Weights of a small GPT-style language model, trained from scratch on English Wikipedia.
Size: 12 layers, width 576, 4 heads of 64, 48.4M parameters.
Architecture: LayerNorm before each block, no position embeddings, biases, tied embeddings, capped logits.
MLP neurons of a small language model. Each row is named by its layer, matrix (up: input weights; down: output weights) and neuron, and shows model dimensions 208-399. Each number is 128 + 32 x the weight over its row's rms, rounded and kept within 0 to 255. Numbers have three digits each.
Before each neuron's rows, "fires after" lists the tokens most often just before its 100 highest values on Wikipedia text that the model never trained on; "fires on" lists the tokens most often at its 100 highest values on Wikipedia text that the model never trained on.

fires after: " ", " ("
fires on: "5", "4", "3", "2", "6", " his"
L4.up1830:136179112094151178114110070087080141153156149137153084155066098119126118083172155109133130153134155105093144149109122096166115120166158128124161111136116094122156098130135136099114154115162121061097123124092119117143124168191159182126062099100045121113110173215165161184101114109086146125153186149145141087101112130156130132128103094128104108134171083137086141125172135125131140138105097118140167137105111148133144089103197113107069108124107114123208084135131182133156085104118135126171109126106072083176149110084127074129143144101139154074163155169099101109133164118137168104
L4.down1830:140111132152079174116134165171116135174134111108130123101194172153180145205067092138142072075174107152110166146119090156139075124149139134122106137154111116164075126138102099087147102105115132100097141079130134096153123066078059146141180078148207114110146103092177133184133108154163119147121097102041081111160112200125101146068097158101157116101115145187140103161105122068143153130140149161114066143128209111149067147134100133114136083134081143150162153146172144134072150157152135113073156164199118124125114144171135138101168083149140128166127081173161109148103112132176068143

fires after: "\n", " |\n", "T", " Mexico", "-", " Hard"
fires on: " |", "-", "|", "\n"
L3.up2274:104179139110134044078119157119124134053165132104196145068144128115139082167181109168098116115183108109143121052068184092070145100152128195140159114106148106160075147122145124102108139094144159091145150174131126143116103114107095189151097126196153077124133146091073153121171098147093170121119182132131094185157099147121112057132129071083147076112126140174137171154154064138115110090176151123129147134135160106165119098186127122135134083154102107096116102170081079107131162195146158133126201112146073147108231163130166121119180121120165111122105087108101149167173120181119152113
L3.down2274:118083091130135049062132129137150145136147111133100170100133153163124093125190117084129176158072111096181138115107161120146061130137114140128188111109128099147090117125179136145157105111114151104167175112130154167144118170102078171163125145123168135125214101100079106149126146133110116101141142167090171184101116211166109137144108154121083082171155102084165108136088113150071090150161112143164116089126179175187116134133113102095151160114119135132118128109065111129079117164144179161118105106124180179133170176169167116090122172119135102096106168135115109115137129142073132095

fires after: " |", " ", "3", "1", "7", "8"
fires on: " ", " |", "2", "3", "1"
L3.up169:118116098085110143144122117068102054117175094139134173197105144091108093112110137008158136151031057133108115078132095107145144153091134105129068165126104178067111099194153123152132213141145114118097095125131119077157163112108129129128191104153147162083146142177179118192096172151167182094126107166119112144151140170135179180099155165109152145149122096108138131144115127099199158047164130076122157147128088092142097058138087200130074190121114128123136046074163153143135137119093121140125189096069133150095130110096122138103116122047113187153155157158107124188083120116136129095
L3.down169:183170099158108113100116151100105107110161136086101100129088121180046104132106139127152144115072100155111110133084137102108089092120139153108104193154152129148107123113102154132133092107125035061127115154174100122104152206064166157130180068110163094111150073202138137116098144130134140078141090093140111142104128137186155151058134083059140117099053107062103144120109165070186158115155108147135109162095152112180080124154080080153088126113148108148094101109103119096113150209179114104158137146118141126180156075114193135123132180152137102148101150155097187177171130117128169129

fires after: "1", " ", "2", "9", "."
fires on: "8", "7", "9", "6", "5"
L4.up551:149144109065103115113112161130106122149126137131151144171089167119088120131101159179102132174161067128153168116131165132097114046130108064155098156197063126152136147151126077093134113068134140164114095122128122131135185186144070112172126142113083059121104133110126106136089120117094118152074136164119109113134147144100150132130115096130115089182187111131094116114086141083174136158077210140169142129085126125064085107142169088142103098170147148177180091113119056105104111133120088136216102079093071155130123117115079055142104150151130151148150164141176186129109142165163099116
L4.down551:110143156055131156074137095177115167107068100172164146139208091109109103119101148126146099106112119115151072149101136092123156129172072146124058141098110115157134144176147156067227117111100130142182159151178120084095091105070092124188101109111037137128153089110115179151155118120110143139188116146133127182104129132139133159118130128109141098092114106071166143163093103113111105175153123094139150127098131161121143148110112083158107086175157119133184098142115089070158127145132134137104186067166114101142104172150062088106125137173116145134090138116109135100163119108145145151

fires after: " ", ")\n"
fires on: "8", "7", "6", "9", "5"
L4.up943:109120106146139151131152131158159136113158098132148131166147059160099056111148145111058166186085140129129158144097148157087114156190133096198164168135110085100136124144167101120087165149153120140078145089117055157137098125152067134104103134103116178111139141137163115133156152098070103082157094053178139179141110115102112137185142102091135144103133155180130122135089142145106123170113124180135126131126101149186094157156123110068134120197108111121160130120105161136141086136094123106151119135100169067184087111136080121079117110114168218168147117189103176139108095170113130174
L4.down943:109098074122113143129100136162179134087130091149100151135155089131123126088101154187142145103159134133158169181088181121068106152135128134104092162144110059145117164110143206115120161130141100107165125087082111136070155132118101120149168144099171161129107153071121119196142157093150091143146104183170165164130122107079162114121089109064144139116102101105179143116168096111124115160114159147072095128067115124157153165079100065092169159164124127132139139153088112113157138127173142141053136116132113147113141148093125126122186105157139141125107142148114119125093118114165122105

fires after: "0", " |", "9", "–"
fires on: " ", " (", "1", "0", ".", "8"
L3.up914:111156090121111111131183095160147126150152179152110108120110131050120115171138117175141077104159153096157143123097091129080152117162140138117133160166126147138111076103085188111158056122080156142092162178152099110147075084141132106070158128078155154108111140097120138134099162085126152123201190118119130115176091156123152161115072127144194155116123197090163157111102152121141129065129125150185156119141129085132186122128143132088121175099100085089113120070099150110126086165067109109149125137127136124157052108158114079114092121133145087081130124189138124129089152128145069085
L3.down914:122111101137100135178132112159141081111083139150139121096112127144160140176143131141167031115132117087115137070108110146119156092121178105137090138145145121129133111143095101124143072193130114128093065195140171139090084157158102123154117146097139110153143131138127139180124159060106074106133134133136152134170115124157160121058133174054133107119085188149153111160098127113121175111078144107133136158158123146112167165145132140084093160095139078125169122108124134161060151135125105125094100131132082086167154158191114020077089147160177124073144090113158050105151160104120122118

fires after: "0", "–", "9", "1", ".", "5"
fires on: "0", "1", ".", "2", "9"
L3.up928:163106141153130128079149126159148138149143118120107077134111104134154121109143178138141144156194119029107107195158107089141134159143155194159161148157106159119081131105092085101152090125083151113156156137150133155135087153162137063029169161087134098107135129176113150170154138151153130114181171116129185103177087140160127116190153102134110129164144173132139165118116145105108088134108130102047094161164131058122120129227133112080125100104143103123087135054122114136079074150107121117159150138162128075141144138137170111154115079129116075093129174133137161133172040177082111112
L3.down928:119113140124119111119143123052189138088174091109100126171130137146102102138089125156164135166081106094118182201141095129115120128144145126119115146145081084119113115097146109164179124152058159160166135169114082086118080134102136105174112119119152142099124106114099153102166183064130147161172077092133109118132107102127135161150116142150122168138134146182134131130080122132071100157165185146047058196103154069147125120111181144097102108135163108109108189099144061177167076120107088155139105147081059108122175105103104115179093123080184137111091136118112175123101084087106100076

fires after: " |", " ", "0", ";", "2", "1"
fires on: " ", " |", "0", ";"
L3.up869:135097187129134176101099129091167118116125105171131165147101143046142110160161090092116172116133125073209120088151126127190094115105120158112095084131165137049107091137118136083151166150148127150114190109109138137177082176110138097165151188158102142108126102195063067100160115111139198114125109134088187132129122138131086119121144161114152170123125130086157105143117116143113129128173149095139108107135107167112184170130104157130082185162134117124153143145128137128166106113117129134183128115118184150130134112145094151075115093082068122136138166055158150100115119129100088119
L3.down869:126150098175120103083125194169144138098125119084097117089097103105108074103100137137131117122110155073084136096130118107131170135144179111091145141173153082133144128122113098140090157130134114116069047144040121133120100161119120205124156101129130061116169006085182152120147113137102182113107178148163142141101162156121191174114136154145125097105129125114113072142082173101092156168074113128130113157129161128096130172087134095132125083143149110142155145123122097099138119126159131158120109112123125120132118148145055157099096136145149162108116137142141115154058120119115145126

fires after: "\n", ")\n", " ", " |\n", "|", " |"
fires on: "-", " ", " |", "|", "1"
L4.up1659:110148194121137128118142145147156059120138087121182183077092085104089119105197127093109116142162119081103208201188147121117161123169140144130099166103137156145089098115184096158136153187159091165142167197096158128129138149149100130148079039104112197117129156067101113097201145104107100130107086158190098172140116168114143101132077147086166135116098111067132140114095167141150098140136066153089129165131120096109128173117139077127168111199111134172166106148105119144126128209130147120180181092085086109167136131064169130106126108131153115106133117158082157099110083173063142140
L4.down1659:141126112195148140095070136129162078089094114150149144122110146107133136109146090163104102167056101147135118147194127092121090108134100107191110185099139161122114090139134128137100157114146131150131081118112184149099134084131119159187173101085111159084112173157109179161147126101123133156160120168114192102084136126120097105161130129129149111130211130171123142148176116135148116169125121125106103126143165142044120100136147127103147122188160124086146068144120163101088127125092167114104124114096161155145106142096070134095162146111111094097109150188043140097142102135094176146

fires after: " ", " |", "3", "1", "2"
fires on: ".", " ", "5", "3", "1", ":"
L3.up623:134112095109144148142120098194109010155126138128101079174153125102113097143137079094162109118115117081168166155080185100082097101138123184100135154103129181075151159084108130101065149129149092153140087155149125104091102153126092161078190161104090129157143183191154170155134084095120140121074185035129091123104135123161151144150146184125054128108186132076144053117112146097158099124164149113148120161126148119104119028117108168142109117116106120105086093072147095112125178028090075104140116177095148109093104095152087090082133136114125165113153135189133186162153113100123132155
L3.down623:141151112094173112172103133136059104072081109159092131137160124131103084133119114157117112120146151125145145130112185139114184180140197104107140122177089125111134167090128123108162144120145106141169150165102104132141123121157117114145171156134170167106119096093149148094119106135100130174105130160097126083201143144119084106147162084181116139170144127106108092180141146149121108135145141094155146139154078077069168145095088060084126175152158142137083154080122116099147112156165150090086094103136138177178082159142176080114111134156128159188130174119143027118104135118114184152

fires after: "1", "9", "2", "–", "0"
fires on: "9", "0", "2", "1", "–", "7"
L4.up1633:176117118132121107146158150174123092138161141122104108098094135165111105174089110107138180136174161137167109147154128120122131087142149203100112124153134125166104131161094125106169100138124072158113102214161086116135100098152091075178072153093078161127152196145121181140144129165151143119204102157138144100158135104172130108161096097124157067134122142102093110118165165104115128111127154125066110141086095130084165137153127099104139158087121180123106103081106138093152084168111174094143142140153120111161075079113111198168118106169150083086153128087131142190122159100135182072
L4.down1633:138138098107112113145130159122150091140131116079085120145072112137098095145157108102124209107136147106137120152148154134139162090144147194093144100120124145139100147137122124089135075104151154091160131128124102148147085148144082111067102088093158111112114157120098144132094174171181093115128094102146122093141170069150136114129166119105158100117141169089128124188161123119167180117143147080101130127119099108117112115114146097155145130152106094129106168111071076106139102177077172075148109074120092149141126173101168164164126130155156091096064152160125124176157122044148124112

fires after: "2", "1", "0", "9"
fires on: "2", "4", "5", "6", "3"
L4.up241:158124108119130113155129098134148101098096167120093133176103161087124038136113183166206189154132134123065194122186160137096078086157195168173172150130066119171077163121115043144114123107093119069133105134132179121138146172143080118135120156094063153136134123113120139088126071107118157120100146120080162102124135120145043119129097120157120159131192147105146127116168125193176122210160103134150173078132118065154143202096161158170050139168142112134183112144120154162091161169157120127119138111101146068132151098159149151146215120110108150108082106142090127179111164099099144136
L4.down241:119103180180149158104145115029153093091058134130122126113175114191151129124186092184098184083114095156160058103139125143205120131106147128126085131158116175098146147119117155122092165107122133133078131102140061111163147133085092090137164117178109140099163120133103098149128165116138177171131107144147112154128188124150183117121132160148123140077204074125122110176135122150102107097186157125120125135137198171227087110142104133136108090122123134081126158196119171170126155142129120148106152141131116127134101057120069112095128106080108109161065171111087144104116140129133130159

fires after: "1", "9", "5", "7", "2", " as"
fires on: "5", " to"
L4.up42:158103114080061184125072141089064100092134152152137125105071147062101136109145159113060093137138108117138147110119114105124119116135139097139158163097204146132130105156137183107156113146176164079136115095135081178152150090190172166124126143102113122067139099155156133098154161135136132143127189178140076112223111146121127041111105151173136165166122173093161139083104094083101212112094095076092146136141124119152141122171142155119171167106171161122105062110102135175068155090158160158208134122151101139128167152150120142117136134146135168120087109109091122113158084145135131135
L4.down42:176106157120122191118154147148083131126105137123133145098085162122063134116068132092148102132122121129117146075093072141137092169118120198111093132176175112068105081134091082222129157141129096120125127154193069159156093150157161123113114132099069155102144144190150177099121134157109146110116144144107115132148072159154132084106153121185158178117123166143133108100123062121076169091072177124115061134125137106172080083164130193172094126114136199121159061113167128130114080122133117135121141116130154055135127125139081144106119143124124121135143136163134134089148029158190131126

fires after: " |", " the", ":", ".", " The", " Battle"
fires on: " \"", " of"
L3.up1590:180094072125115094173203102085160159141140139083134114156083105149119149122157154144166142122118143089106096116100133111190120121131134063111156155105149120118082114197171116135181076121142150086134081160130068206162101144104124061120189209147133090090110100087112103081100120105065146127090141080144142132123147172152106128127158154110098191060120086141180103138179136187203078154196162074140140198129162132137088137119109130099121151091087135124102182100085133124095124115174090159123147163116125104173090090134202120152151180092077122109129137090139105105183148136155047133
L3.down1590:151135139186153156156120124126085139142097136103111097167145159186075122081133162110141090105116164079095164107156183131122095138085099058107116126124165129169112081145128131198167104196127121108109109131128143150131150191176156147153188142116130174141115164101131161155117134138108169115047151123141160139105129148090142085083147146097134091126130137107203150170095221141106122078152096146127098179144137104174123099149120171093137114144058141113110145182055134117137120103109141123128079109137129121098164136120139075160143154139125149089085139133136162159128094111144145102